config.toml
n_layer = 14
d_model = 512
n_head = 6
n_kv_head = 3
head_dim = 128
d_mlp = 2048
vocab_size = 8521
activation = "swiglu"
norm = "rmsnorm"
norm_place = "pre"
norm_eps = 1e-05
positions = "rope"
rope_base = 500000.0
rope_fraction = 1.0
qk_norm = false
attn_scale = 0.0884
bias = "qkv"
tie_embeddings = false
parallel_block = false
init = "normal"
init_std_qkv = 0.0247
init_std_o = 0.0
init_std_up = 0.0247
init_std_down = 0.0
optimizer = "adam_variant"
lr = 0.00058
lr_mult_o = 1.29
beta1 = 0.9
beta2 = 0.95
lr_head = 0.00924
grad_clip = 2.0
warmup_steps = 540
schedule = "wsd"
decay_fraction = 0.262
decay_shape = "sqrt"
final_lr_fraction = 0.0
batch_tokens = 65536
seq_len = 512
doc_mask = true
train_tokens = 519600000
steps = 7929
dataset = "wikipedia_en"
MLP neurons of a small language model. Each row is named by its layer, matrix (gate and up: input weights) and neuron, and shows model dimensions 170-297. Each number is 500 + 50 x the weight over its row's rms, rounded and kept within 0 to 999. Numbers have three digits each. A neuron's up and down rows have the sign that makes its largest values positive.
A block is one neuron, or neurons of one layer that tend to fire together. After each block is what it responds to, as a language model described it from the Wikipedia text at the highest values.

L8.gate355:509469453500500474501541408558504431422599432534423517524394460512557507480405451512546565499499430483483406536567493486558590489510477483447584563484561449430508485487472525468543520526526441629540465499564406547516505406470393490400470577511427518488556487488491499467451471486528536469526508608569491556514577601524557547576423427543471491611484501444494565559476625468465544516459
L8.up355:508506510477609511513534492492493503591430495465577506490480460431444576516573498488565429568471574588482522579493579570412478484581537530476507495477550557493541541425512413483484466493566481492402588503492449536578542394570594488541568499440501511538462487524533494535476454507512520519513459459499489502534533511532518518468480463459527562618531461461474433476501500479475501485484
L8.gate479:507469432539509512524518445463556472355493515557434484536496431430484553494439388538535490643605457593469439470462467519468504452462520464545570573458503484433528462511398488520458474450428534541501619476523530416594548494482506533464557483503550565495426534487534437488475511470544588468514452464482528386471520535556400498535558520506431533527496577477517534506503559500474508480522
L8.up479:495505366459591545463477500582437534593374433490581528573521471517458540486503506503494414463485535500505468600560533524495454511469493524348456625580477413580549437501506522546504452563485541482466508514449502547502534477561502462440490460483534483571452476521491440577430575548472483560583469516593509522548590473519557465522542548581442490596449418476553540421445482493466525529563
L8.gate1061:439516530382540492478573519466534486489453505474502426519377521454557460497480492483604463472531473608454567546482564450577392504439465439524548514474462463535517478408540467439553473470470480535495478524510455392524528461552546496512483510510487435511521564546452465514488518564529604551566569480582537493530477462489512544510437499457526478502462448489550555471518450537477615357451
L8.up1061:434483548384500533476507548487485464434415509633575539525547445514510460527573425557461497393463561582410558447520498462525463571430515443545531373562589504415447509539530481553507483534559481476460518536508502442469615464601508524482459457549424507530458473609460498481447466400499591509480488513454484414557425533556451517467524470513463534440494517465566511561486538551506487494508
L8.gate1149:552470516495449495555468397451482514508441409522452460478403415506550503471499635540532566517563486532516426538594440476486484465481522521528410575468488521557482553501493564548475522562509544498451603481501467482501479429509521427456571500462403500442538443535595499488453524470527548444606508532410574520484471534609470506578421408565453531569476472588518516517592540496385527532509
L8.up1149:484502508531473502548536569512450495596499468448518455547469429437518402481486418451493397477491503488488511520470530496480332534532512531484510491446523494488523528428486473416530466548488563614487492484529524495474576434473458524591529512491494503537549478476517445522516469551547533438564475597568399617494524595538493471647444564487556520491460478507529548434578506489451569455464
Responds to: Structured-data code fragments. Word pieces and punctuation inside templated or coded data lines, such as InChI strings (InChI=1S/), GNIS/FIPS infobox fields, and table headers ("°C", "Pop. |").

L8.gate997:452536463475462511544478420457403473441548460474425494571522545534564461573458486439526538429503456441470455428414458439512503529496457488495483490349469482492555460554435527527475496529488576482487549420504559491543564539535561586454488558406441629493435595488443548505439531476617418431561559580506455423522382462407461521586537509512458474529447465419569588547440538508511643432492
L8.up997:521566554467487466413519562488587481468394475471525533464514487523517520566526494424394420483500431511484502540526514552511501432544525507546497554463526441497503410468534569498443540535473473531443495445596450536520517523584504490517546552502485477526456557426409500551588573580575480538461539472620454615553530387512463482429451411403492549494458491436451576526365463604549558522500
L8.gate1804:530445492455542486480532481441456486488423504544419479532472497546635576621476424581552563513443423568446445549462483432476486506465478576608455455452523469430535492461499575497517514410570590587556445537460534418510500512486505562448454499587536503475546469466534477550506531498518400464479517425400496447506504401433530507596485523438464507462554522506478477568514551566445574522431
L8.up1804:521491556555572406499439413522473514540510445464420532430498530502521487615444550489489450547525465524493460484492473526439573542488464538431423523541564512564510455557536447550488495443495426578449449560453472565501552458476509485520491513585462521462480482523584489484439473605577469421536542500505546435439499465453475516355491443480563517493514513511449401549490413440464545458476
L8.gate1832:547468522422502457469453427433522480581449507546551464494514475512496465495568486596501481602493486452543441495520429457563486587558434551451440478495541494488467367494437594498536484517500550472514508485515511404538675494567482467436520548520418501459485430544390481542447518484514490485556491495513492516500470408493481574505565463565519477447478524500498456509478504578460639527487
L8.up1832:592523454386534459533497456476522541560511510441509528522519479482641508549593493459479592447491557535380535557481537467573441473539416477503436438566584530453535539508448437534488469499431487531438507451473477526459603559543535530479441417556504468557439529558550481495467457436474435466526549464447493523516494407466601509556630570489408517500513457553424410449548532493464431523480
L8.gate1974:443476491495499447586365489482424525560457513529502554589553540438602447636458524529561505509486560478521497510498552423482427496431502491616452577507417442483499521551516484534498513442417452535538431456462560494557561400541508373550459585497443529499543466532501516512474547525492524482585460428552439467565429496516492560521437441567506494573502477530572635468466468525500533581488
L8.up1974:462534490518580480552461515565522502615390567509537627572612556507557435654442522504546499560462485519489578600498595496460420440441475458595429489560484487528471546483507461512535489461424482512537444542444501594505573454490488507471489591475499518517483579501513462509477438522504449549411507428545414483456505591574597478511443483544482506601465471423518587453514439498556526528482
Responds to: Ordinals and quantifier determiners. Ordinals and quantifiers opening a noun phrase, like first, fourth, most, only, second; weaker on mid-word pieces of names (W-orth, Prim-era).

L10.gate1607:509509489566571593406596469548437482565469463500505468484473506545508497472595500422505512564470514481459552453507512506501474513511494336629438478475464502530436503475485616482499389431484442452455600456512541436442512524464491423565408503495398535497437459443478529457509555519530519574477526444486468486522473543458511540567557407509518616421520477546515555448548452537482530509419
L10.up1607:495574426467640641517474481442509515490488444500448470618466468454436437506515537524467539512473434518550476469465466505534499511481433596480519484479521573483469509439467527534487480541463467548502419516513465473544551475485393522415545486564427452485575557547535487455520469515531564473544471495437476481508433488532538515509491507424491576509449399543436475451572508444491537484462
Responds to: Line breaks in structured text. Newlines ending a table row, verse line, code line, or a caption or colon before a dropped equation; rarely "by" after "which".

L10.gate1604:476445597520519530507465501400389452449522596524494502476426452528622495534502509483547487562492501554539477493446491519443439488490521515461438529549560466483540452546474566484422472406484453550510540513526597522596471482365485451535418538617565542477475525475475509427366509481498513494435468441588476508477505438498449496537479548584451504512441420493636549535461421525514575510524
L10.up1604:524508552536510430469428494502538579622455529501469566572514573529487530492523518391466481514470474541407447402478402516499563591447466475406466492502516530601500451438342525533492491566589459500469579400528557488534560418526493493527577517416532553397488537449518526384422439525487509458506489552543538440455510539540498540498513481439410580553546558393472480487439563487495491473503
Responds to: Ordinal and ranking words. Ordinal and ranking words such as first, second, 23rd, best or Final, mostly "first" right after a subject ("She first sang", "was first mentioned"), plus scattered unrelated word pieces.

L8.gate1178:535462483470512467414491517508585454477522563518541496541471455493521481527411499501509551474452529483432465532548494560551396535596530495475517485454456457507520456467435567465522443586523408408544566488529427455526480375481547472543563606489579427477498479453570434459432519463394513526454544535486611426555466550425400555534452530492554444399432487530519607502495585467555489506452
L8.up1178:627411478565492545500485502491508454602493472439492529373479460491519505494524483565553424604442523502490484585482466557488512518450532524469510521492477498518437416415379483554465501479487533482576553424466471513510485563562513549530488503454425471530517399583482462452468491481491513422518511491405407408539533495507491496546600577539432420506515518568487485505467552522501447567555
L8.gate1286:521478517474567596473511503587468520517419447543510375459521554535516576513504440533489553497464509480448507539491515591515504497519484491443503527510501503542499403396511526392571459556437404430512537548432452517569495482489531518511517517545441415470509399423454497450498567466459442566474542406468508512535576531575578520475451528471507455509520509591500538543479539496455472569435
L8.up1286:479582409428464499506584510538555453494513562478572493443598451503447512378429444602501507539477515427474497520498482555510472499512427484589503520383457472535438506500470488556433500515513446529561538556542482616547534470507508542660468486529426415416470501465545562551526551499481470577468474486464421484475626430494586460458488447484463461531510553455414567457521540524486534535486
L8.gate1320:483523541537573440479491457391520412507423484497514464510471393475481500579487484561465538485500507532444493441519537524568460508462457466449491510504458475476552352394450464562564538526500473477550518468552453443545518432542454516479613499517473481523496454568492430392428541554408512453489520378616512486567496590461440531568469466483511506580508523524458583542451500546475580459500
L8.up1320:533529485530493496592508483593484535430471563461544488557571542493481474452612438612478587453488515515485521441563568548493470421576446594567481510556422515581530421520418528550528609485423450489555463432488505497471519447581532568492461486515477492452577520563468459392435429442461431487401524470593396454502511527454481552557535529415598493477497441512461539457449523568517481468530
L8.gate1374:516473510535473558464512468501530506538466467530476410466488504472463501504457517570533547510522433470524553496442494580459537566461580408472545464457485508529443488494443507512472475483508519479422517436563397546519528423573526554508569413452438470494492412453492477437467541524433527408466448409430425453536519400522481504488441480438543419511443484548503531637567555481516566467479
L8.up1374:526494531493430482571477454402444520530464554585392522512466471539482617536420486494565513497456489543461559561529535467410506551477524467559477469486564443423476622464429456629472551569546493484435471573509503569497525474443544541411562463478486573514471395486508517436520436531356618561544501453447494502518530563472522530484448538505432433489490501496480532551544458479519450485505
Responds to: Table cell numbers. Number tokens, often the first two digits of a split figure, starting a cell right after a pipe in sports or election stat tables (36.0, 35 6, 47–29); weaker on word-start pieces mid-word.

L9.gate149:474457520483463551463540411515456585495506509481453523490481482524454488470530482500487513446581489467523439501506527486524495506396595423453508446468517494502558422521588596450490517493484423578474487547549529524483519545413507523601414555458485446578443575506445553520422545489447512445443437469414518616546471484496549507611536517486507443501556503467519525550525468471481533489468
L9.up149:449534560446509477456528462455548423562532499525468382493544520484500517515464523572433525443434529537449489540452467436521509467551440479483491485463496537482552488476453451479454477418604534557504498483410514498496406519536541529496496510539537430503487434492481539463502576529417634507379500518582513513537607531552445540491508576550546547484465506541569456485571583422516426543498
L9.gate752:480606518493492407464532467429541599457515497548438469508407488500474531465570503462487511469514531563483458476412550470547453538539475507419475411510448468477512557422434595562413386534483556434446455524640579450488546438507467497453497501549455397535601588514530523423515533478476546453490510543438633442504526514498471483620550454521471550534493558458575541530537450565482613485413
L9.up752:467545437513413470474488542509512478550446416497481460450550541503420504484507533415452542487496486527537511455523513538494406456535465453508534481465522537479421471513520512481580424445460452449556475376545568412497480462567355522521495448462413541560503470450452441464538454442441485438505543474545585529525584474556565473526508568488516569513377647611485467479490485512388471580500
L9.gate1036:442482533449514493431564550446469495449489501530504407515486443473572496504533499500539531527485456574457590512464521511478389533458520424463476575456524547485466419351510629501519518482459463533471409476550397457503525501466535498489542581544507539570462422454451530512466586617506492526564484451527425443571497520483583501503412462490584518611426554468488539484532530504472512489500
L9.up1036:533530552517456566459528522408540520499526470495524498502571457508513626482488433539446513509607444606464484502431406508365389472511480459492449466438464560411464387452520553492519503481488534375481433503527483474433460413401493502502486405487461476572396382406485456474476559483488644490471457556452505508568543454487507457472496470509551581471467525444540466590575475535536455496555
L9.gate1786:424461520513398471469559501496506497477547478510437488534530486590548561479585538517481446453588452538491518563467495473462363429446499419497481463434528533460452601471500514414453450559458463437528527557574528517482468491449470512567461467498472404615560516516504568575493587486510438466441444538440497541524456474557508472581518471502511389498527461487588600631498485607427504420430
L9.up1786:558441494503472514475506407436475445504580474505448438592528517544574502549479498453540471500516517546460478470474542390526512480555512517484452544433506556496447521430435529507377478527569550489437559415544516486436489599539468543413484431462523508614456433581543410492476473444427456560537498459455464453538528535401521484515567577525534386513484549467541530475559605495511564510420
Responds to: Foreign proper-name pieces. Word pieces and articles inside foreign-language (mostly French, Spanish, Italian) titles and proper names, such as La, de, du, Universid-ad, Be-au-vois.

L9.gate840:440495449468580489478459500476489498495491489437529429523411483521490509549526594528600425504552473444496512537589507549510582521367479477378410553503484455467505482543420516491525386511558475502463497511442578568526542505478517531531539511508494488455545509578589545474477494536585507521547541477585482521551515409473505497467571504482493553589449555497502528541562520458423517547506
L9.up840:459526614438459539477478506489539521511459589587527537493522469509547495538461460482544478456511427397506488564548573499556511508435518528503514541434486486454467533495479610445449481583510470525523568524515463495543574469409509467417447454521442447588404417479475553522483494463559503487528477443505466463516412514582533549523526435489575485471446528488529497533479602473439567466456
L9.gate1137:482519489490478526479576492585501444485501521423536536563466429580490497548531458526534427464553489421546497489415484577572550513478480437570436551547484472454452545455551507470511527546445467487486530501540521482485620532442435496446427452502480556532512538480628445470391486512528549501430444458573510431425495493516555549481421483468396445493483420478438531498546612467614543567450
L9.up1137:515533474523504557482541468444509429559472527497460495527507465525483525557533550541504536451501543501524455499474570488520509465403469541443505477538481504495448522581470468447369522528512481533454433543451492510582450461503547571555406489606515441531552496548571526484506506475560520422505525496549471552442500497487516464486504507577498459450488503591540600601522542480475557442392
L9.gate1343:431502477409430555475412527488468500421522582463478444498495448552499506495449528572500508466551514457514508507537459454614426438507495466501505514482456539490517428457545487540430478450568463562533415419464454442558618463539491433512501500440433531546541502504463536374424544486565508429493523505564435419476563541406419551545545492477548562566420477530545540509457538554510467556405
L9.up1343:492511522524500553485491517561536516490527528400440500406444546537516543406537486472619520481534452461489467481579573460409489587529474501496435520533580517498415625549510553408449473512532479566434411501539552485530507488494481572492491480500497596529407504563421481543473523519502530464460540481501468428475464507466532481506446582585507543541477551588516560447541526475544539498535
L9.gate1835:509555469525537495412492491528426523480446505534585561468517461490518533428590522491554505536514478518540498412474541432500499632480439590442467499528427467479472601552436441520508499514459489614564541431573540533528526569547569531499480468481452498548564493601515538503503571472501400448526578490526577402491563480455455591537536506407518634544566495547535476511373495464511513401504
L9.up1835:515512497486562466619533495505511430448337521508477360529525425481462428438430486461523528505525547452493515614507522516485548539588487523549481475551599446487490575459487463476564467578575564470525482493567515487401522452466514514444485467460543523589503540472514462543500481450499474478508590443459537509501493472480475552538451498478515554629542561504447421362481469469482495556563
Responds to: Mid-word fragments, chemical identifiers. Word-internal subword pieces, strongest inside chemical infobox strings such as the M of SMILES and InChI digits, also mid-word fragments like ess, iss, ig.

L10.gate520:485421490555541546453447420501447452467500420600514435445415457486500491564485506495469530419459550483490508446477494567571452515595580436395516431466404534468432485566539540419494498446498499550450577431474495487549541419553564508564403502499471485575504453522533467477485512490409451522482596486510473419583490452434448573628496409459469510517493485552430588473495413512522531404473
L10.up520:554537460558471467532496458533440458483480588508561485451528544527640551464415541476427463458449466481481579562555489474427594488446553494396558508497432568441484480558470545563573543458546428457478588419493559429483560473449446518569425471468438527514439395453510410478459479459485483533497499374591531634604570543510511472512458511531545558558529434486477450480546509532493520490522
Responds to: Codes, acronyms, table fragments. Fires mid-string in dense coded text: chemical InChI/SMILES strings (InChI=1S/C14…), inner letters of acronyms (NAD, UAE, STK), and table headers or cells (Number |, Avg).

L10.gate289:496491447456504467483507513507669552420405500570523410398503522476523484431547554562547518531498486551479444504461494463519412497456476492471444542509459436447532516546526484521528456478530483426506562470526531516579590496459577510554458506536486457475516469514509467447400551431449577479467523429569512493473557453452418598569503530519507550483385529609498468487486397580489484470546
L10.up289:477532459605550455422431581502514456545455419531530436443445541539462464570539595494450533565467459537529479404540542548479446430474476547495516345462456500453437558450475465522471470518445446534480570536579445498542563487538398516587475509469501581533538462438449508512523581468511425513429548519397511416528405576475452567452439562479478506477514558508473515522415502537574399554504
Responds to: Wikipedia table cells. Tokens inside pipe-delimited Wikipedia tables (chart, climate, election, sports stats rows like German, 36, Republican), plus "the" in census boilerplate ("under the age").

L8.gate489:542545397459473521522522568495472540504573493438527395545437437539551558584489549535488428516498461450489568555444447467592491519581475523430484510515426513473458456392451538474368418450486475483459478423512518440548534440519500401512487535488418578417482520434430518439493540604465568558473525457505447465581562452405529538487511518450511532416530484514537560506557496482486498519459
L8.up489:474533518580508581438609496545441478516564534505525502529512434512581516564545534413534487461541513416539557559478503554449559525431518530459510469546519467493472558471514496526486472484523515504440445516558528410515486527543458457469459496507512478460525526524545429423515529533527417564545493504408524486571511562551486520564475503562630416517535415433568484374520538469481454518479
L8.gate1122:512456459487500489504512491502495517483508523495467535539511485511521571463616486530492502567547436492495470415527481550614512528515486504525586512481351309510505481458401530436437373449460466564511536437494522461504487448507536537526405526463521542398527612433494504483525501552476524467521450480468486498492518499484527597508496385447462491446499523556495444551482521516420563516393
L8.up1122:430488500521428526487475415537493523497437491558445436508555473448445524502524591491540591532550500486390426457542468441544488592599419490532451437488448440508479502562390435500479455419548431547486570472522538490507497522453470449529538483457433562464530617517584440565568428541523612482457454428423470497418565560444558526585484433419420479509531422520461512467491452508442520491380
L8.gate1475:522559468491516496466398415426511494471619508561475442533448496479547544535442471495474475474446562418460443499566494510511465603512536517588454521488587478417555493559473545562475532550488442545398457493479462367520566527464526487578492444481525573591492436512492465496529540521575581422541506461528525472525456481475505525516569508599504530408567458463494552545556443461484522415512
L8.up1475:470530462482560454500526493542485443568454495476504584534534466571528408503517502474487540518562497604576456482490597439453477535528496488563451493554548399558498486435511594449392466495408487556503468513502530573529474590515466500418561622494465515474509594484457569564522505492518390480386476537576443558470564504564600529521525518468468416602458522528487477511428465461585454399419
L8.gate1891:479579457566488475557459425502472501426511534465431458479411473491496497464529586479550515442540492420456565566481526434524452523564499425493508421542487508606550510617471602467426553424525426463570448486524486519470463505506538508503489462469534569547493580439517491461519499452438490455510524478437419522463589425509464541486485412553600418369434383534544497421536419443512487608523
L8.up1891:591471414533502353543492503490488462503533512570530490512510575495493460411585565462489510505391501539497442439451539494540461450629427549504452471456507463508568465530460478412553463546513518463556462468459508467429518541495475505497493474493566511435612484418513497487508591416572504471479446490483465565556513459492572534523374411467498450451524541563432476553467541502549501480435
Responds to: Line break after caption. Line breaks ending a short caption or label line in Wikipedia articles, just before a table, list, or paragraph (e.g. "City council", "Key", "Lead figures").

L10.gate186:459458513396481585473543514447429482384531507562520458499479501510526606504479479439606450495503418557464571503570390526497393489439421456439495488479492524442513405523474532518513474506524574491491456489520513525558505595486541517477447507454492453519440481452544500469399582463421513460524460493447429362447527412392508582556599486492424497485561471570511558500523477474464523461455
L10.up186:468524476505396442494529466540509448403518447483489535497572450496601504424520420537533461495537500474529483480434451576534349472450496585534457516432514511472484597437445504479470480583500515604497455481464574414552555491508503552515516476415410494473416506518394535466507510489421488434516472614457572451529549477558531494546438589526524471580436559441444475508551478437434445558461
Responds to: Proper-name first tokens. First pieces of proper names, often a capital D after Grand/of (D-uchy, D-abo), or first names like John, Thomas, in historical text.

L9.gate621:492434533513538420495516560498512465427495535512473418418474438466549591597507490575497502525457514415446467410582534596565497580401498526401490541471480547478554495471478477555449435467541523451489478506521549557514424410454533495588587524553540413566579520589483506461409559552420485446549495469498472542516550528410484512418474468516460440503454423507484586597489482588479462511561
L9.up621:405528500446469534501465422558409422499504460537448497497531575484417604477543540564502596573566445376451527425572395495544540436510486452623542494441601511420522449475605552510499538488513536497550410434522566439502456522386477561495532514460480538500566433510445423546486486561535424477529588457563592484592520524426545534518614528561585503480449478482485525493559473494448498559508
L9.gate1249:607495584529503494505509448449443498494580498493571524422448424475502620422489485508567486484503488511439479535467540535507501513516538512511473482405450553499578529434496411457484460470514531595509469535515515414570497438544521515475442551527484476478622432524490507472482513457419473551522524443624542424551485451484493565443455471481554433453497402536443514502557527555484474528440
L9.up1249:497515509486494501469477434560428438531491544482421498430488545452522545467482510594486568456472517438422460542556478526488546697418503548464497479532555516504563425550503472585459442502512548409465467458448488490492507553495464575532547482500427525517631494523526453452379503491483531511555536561496459520516532484491480518628488548566509436474425506468366589555479524527455429504471
L9.gate1560:437390448476515497518487507475520484455527576452496591444413440478616523444421517494541547523518491537549529525542449527522445504521558472507513479473497462586561497448552517504525538347541608463522385561536476479529418462518586524457468526452577461494413490489494506463431520567410518428496516547558467446346493504535442532536480403467514488500436543535432530447505462530483445461493
L9.up1560:475568430517533460530458480520433528478514516495456525495500462479498562486543494598589460511551454471447419441512584490601524551496471522490490440459491542426452522498517448488497469490507479425518444474465514496544469493542533522529452399462492482496514448456473517509558565456433489464456377404465567462472429536471438467504497434579610493469397356554459568560567409525546530435597
L9.gate2041:512516461510518463489423490464474411524474552517476421473437442536486559602438357578546461438516486457514488551555480623487458523447584486391395551436486421440532505454562561535456455425578484505523541558570480438549520432513497565498584536461491511514534501486509541439506521465461571532515559478524468468468486478413430567585460355470473406500461486471496573628496467539452575459491
L9.up2041:555498461450661556570558547471485418512507509429591567428515436507531528473489541579525415593551490480528507417480516511461543423460562479504625446466482509555449497541520471500530517403506575472505448540584473485565442542452486515533495537424583526578464446518469483433477521540503555553506551492489405385555469539469462527497466464498519528488565524485514564523519506503477523542539
Responds to: Final digits of split numbers. Last digit chunk of a multi-token number, mostly in stats tables before a cell bar (7|32, 3,6|38), plus coordinates, times and occasional word endings.

L9.gate951:376583446413538503544538543500533588548579487486501509591423487518584553537510517538497440521502558590539483500498410544502512497491567422403486508533503602586531533515431604451460444469512456551502425470575468528551441608394513488544501543383526415503455441512577511472526508537601526492568462587554431399565507523491539568528546501459487512496474573524529514421496491457474541484490
L9.up951:432516523475479429534492469500513508547473492592539502500510535524479493478494523555428498537422502594520512499486416519512425517457560472422463473556537522559448539438434599596492461499560505476449440421482511572525534567456480505571476498431548497503471501591534446422612434415551437477582506451492462533545465517455481530492462430569499527521515527534476428437577416472418479500547
L9.gate1035:512467513418538556452435451409485447528519492512558535540422509436567470554539566487506434534514491443562510578491509488474427539478549563468423454458467529502521503459446503553412464496556436501483514474534522557407496523505506474630404531418571422533630481529515466488425512486448524461498436431496466540519537498512492527545549425540458424530492532551460462472507452599379636360574
L9.up1035:506555456451430419518462456539565554517491578501589625618448505481602405530470473489438483561479534502452466529487506420453477494582535556469461448528463486448459589528513572456472428540473515524547569568608564477508500503539445552520490550391473484444491509535586491463574493447381492495401465601442483520524525412580506528466470541495458537510359505554538538450458537473528512507508
L9.gate1477:511461580471505497403534562532516500501427500548517481446428507420430481510510441534539533527477473617568476513468523530484419513407496489418429416491421462541449450468470512561486430503560442498497442448501429494448500525570488527523425556446528474494482488499486463486454525521489539462431540505436510435473459483414573518516575526431499498441504513496518617487507489553509547459438
L9.up1477:387541512515466471464529604500487500475444499522453527505430478509519566545522531457551471414487444503419511509467551486451463549466578427475417508520485477514474499441412420460485473515534499395459553566499533554487505503507564621509515464535513498571418530525648452519452525554484448433511447497536431396454565589578583586513542566444431488543467511475485519456495516511561537448492
L9.gate1505:445509514450455452527443508501437575427469517486490500445519398492552459537512497453533489571452517506411540551477505592507468517486481468531428561504508453428482501433559459491445471571529466443378519468502581456527548540538482503564484465434478440512425582545458594436449419532557424536470481524467421360569487512484521488521486481486542350483540372548504491386512534521469513559467
L9.up1505:460562456520492484539476472387563505582582495498476528462523480553571474507524506479536467587436585572529479547459489454478437463453430447409522475480499457409525486448455562466455562479435494536446413478596539457497531450448519524523478602587572590587509505504520542475489478522545481408482419474471523477561513554479536469533507399503453579478524462519486489564456473491431591505545
Responds to: Of after collective nouns. The word of right after a group or organization noun, as in group of, Society of, Alliance of; weaker on name pieces and table breaks.

L8.gate137:511512480556460446506542508464525491505535431497482475517524563420589481501483453485505499543637465583604356558473497507636422518456580535495449508447527472462517439445506531535435521462524473531495470499505453502408485449553513558550507562422389504557540382474449470480417599419429448446552501494532427482581477529473565552527441474540546521507599500445510550457441548582427578460422
L8.up137:424575550528475447460471438476467460514434559464506470565465528532500481440403632462461396497546465538532504566489551577480600517469498520519526482466611461531525477488466412414524527509524467606501506486527449569424484548495541529555466602496518520555475480471539472538474442453537464404497550498517469480500614479513590464481513435565571480545441567414638495457483457455491514506474
L8.gate293:543521521511439559556514489414529508447488463504550412448375492525472545502566564492452558541550422532372588570442503521479364462553510517475516424543544464499611521445525560468491466496525416482549586476502435532529553407472535513507524507544542469531463328495518529447462526591491551525470438484430492547546450498431482573513498398500574434564491547485519506522548515501573570465509
L8.up293:532552466508546500433571566578471486519491451514526554480506512498455495499503449515540523523492489541434471500492436446492500422499461553553568532484501473514463510434449467476515551577380461529495570450515481464463480510536421435493537531553480530412555490575505490541475447569560533484514480613444443526483521610410550524579434561457474537527405563520518558480491498498501548464486
L8.gate1612:458468469387522481515586486517506501474531496539542573503451454496566483524464490480435426485487510630515471455549545548458499443572435434493502432342594543441501406422517563460409482507512529488550451435537660426512572505459506404547394461524591485477453451460465556515487592456529462453486370501396473504522528419487429520578572439510553509517599535572476540542507456544448517605459
L8.up1612:539490529474471489492509550529542470415535530480557521586510518540536409450479502424529516430592561610514484523520490595427456469588450509556506464393625509413556474456563523480470542577551540516558488495477602494418559501486482407567436519485456437578480494428488533528461494410631403535448438550457449511514569541526528474523446480452509514481649417553509556431550528521483474563423
L8.gate1669:511480463510523528517522558443376492526409467457568420566452515453518479465464568401576487432528493529535500479546525491619415492570519533512570524494603517532516482479431494515493528507529464639523482499474549447511588501488493579556512560524471475483603538547446510451410484427504396513540511533558498483489547444453528514525521599483522469434501445586594585495499449493447544516591
L8.up1669:484472407366519469482512473520513495478479489451537528493535515530415507443525421481514552430465471561401501502531570472452439465438526514497380518444539477576467657566545505547430531617485440585469429529482500593523533517475516498573426437481483528503506529611552548541486508492576448518471470519528536496511481541457518534598371579520501535520444496455544549461534488519424468389552
Responds to: Mid-word name fragments. Word-piece fragments at the start or inside proper names and uncommon words, often French or foreign, e.g. Jean-Pierre, Nuage, Lighters, Normandy.